Weights of a small GPT-style language model, trained from scratch on English Wikipedia.
Size: 16 layers, MLP 448 SwiGLU, vocabulary 8192, 10.9M parameters.
Architecture: learned positions, no biases in attention or MLP, untied embeddings, capped logits.
Training: a variant of Muon for these matrices, 242M tokens, 5113 steps.
MLP neurons of a small language model. Each row is named by its layer, matrix (down: output weights) and neuron, and shows model dimensions 80-175. Each number is 128 + 32 x the weight over its row's rms, rounded and kept within 0 to 255. Numbers have three digits each. A neuron's up and down rows have the sign that makes its largest values positive.
After each neuron's rows, "raises" lists the tokens whose logits its output raises most directly, leaving later layers aside.

L12.down163:158127131157116193116172075151114132195126080135094094158148083116074106102102159133154115097168207085122150136133199108169108066133105114109086197161178064174079122155145136144160131100171089111110095088144122147131126096159120151133144081185102182110101129124086132145167146158094189130
raises: " name", " names", "urn", " title", " Died"

L9.down10:160058102120116180140057097130103145061146151104084148099137134175144099151165141134089143124115130146119151156098148126103158104143077097167148144136107104136119106125071155121098122113119224079151156189107102111162135080115083166119155181109175105167116099096097143154151098092132087132
raises: "or", "ly", "otes", "ates", "'s"

L8.down315:127151131075148078153147183155113108160100079192168131113104119137143164137155133111078090116082115129156079096148125136147139115103130117099162117157134092148098142073160196048141095121135097097119080082144164158075141109105184160092108074090095136098134207142133119160160190076093137149
raises: "est", "ies", "ests", "er", "iers"

L13.down281:138142161028136152115171155167116055150162180089121122123150126153155168164116161144154162094181133114104162120160124148166101131138093164145147115138177084114134199092100153148152114130085107067082169093195129129108144189157155123110095166149152170140108088135067137158115076105125146092
raises: "urg", "urn", "ek", "olic", "elt"

L13.down192:089113113156114125119146113107116099162099122130105057114157085168174122202052139141078083138161124185141124181157139090130161113120076127185168097112113088085142096138148143134098152142131100129118074140134071134081130143115114141100168099107113133127101114112091113143126107077131150125
raises: "urg", "pite", "uff", "istance", "ert"

L9.down40:139145125143130165111185078156123110160140153179066132154107119129058138143094129169144124108114142103108119160157099131119128122148184122179160100135135169100103145132110131112164078129126106140165109146085126178118102195127153073186086149085129168103141157131138154111154050102098083122
raises: " did", " does", "]", " could", " had"

L12.down262:161150106136062138127152117086088163173104134087136130172154091121180099148163102170109145087139159141064089127131141145162065115171061085137092095141121118188082105117126125111093085061115135166109133140132108093074133179154112105160111134102120126134114166151103100118121090138142126081
raises: "ones", "ero", "one", "oo", "oe"

L12.down92:099176095111154127138084177196145133180158149121085141148100100139114156166140187126146095109095106154120137087162105124093101118184163101114114167129130158109112111082081129167209157172120208126124189093184132127147183132129081169105124118076190119085115145155095070105114148109108196113
raises: "ice", "akers", "ers", "ans", "ot"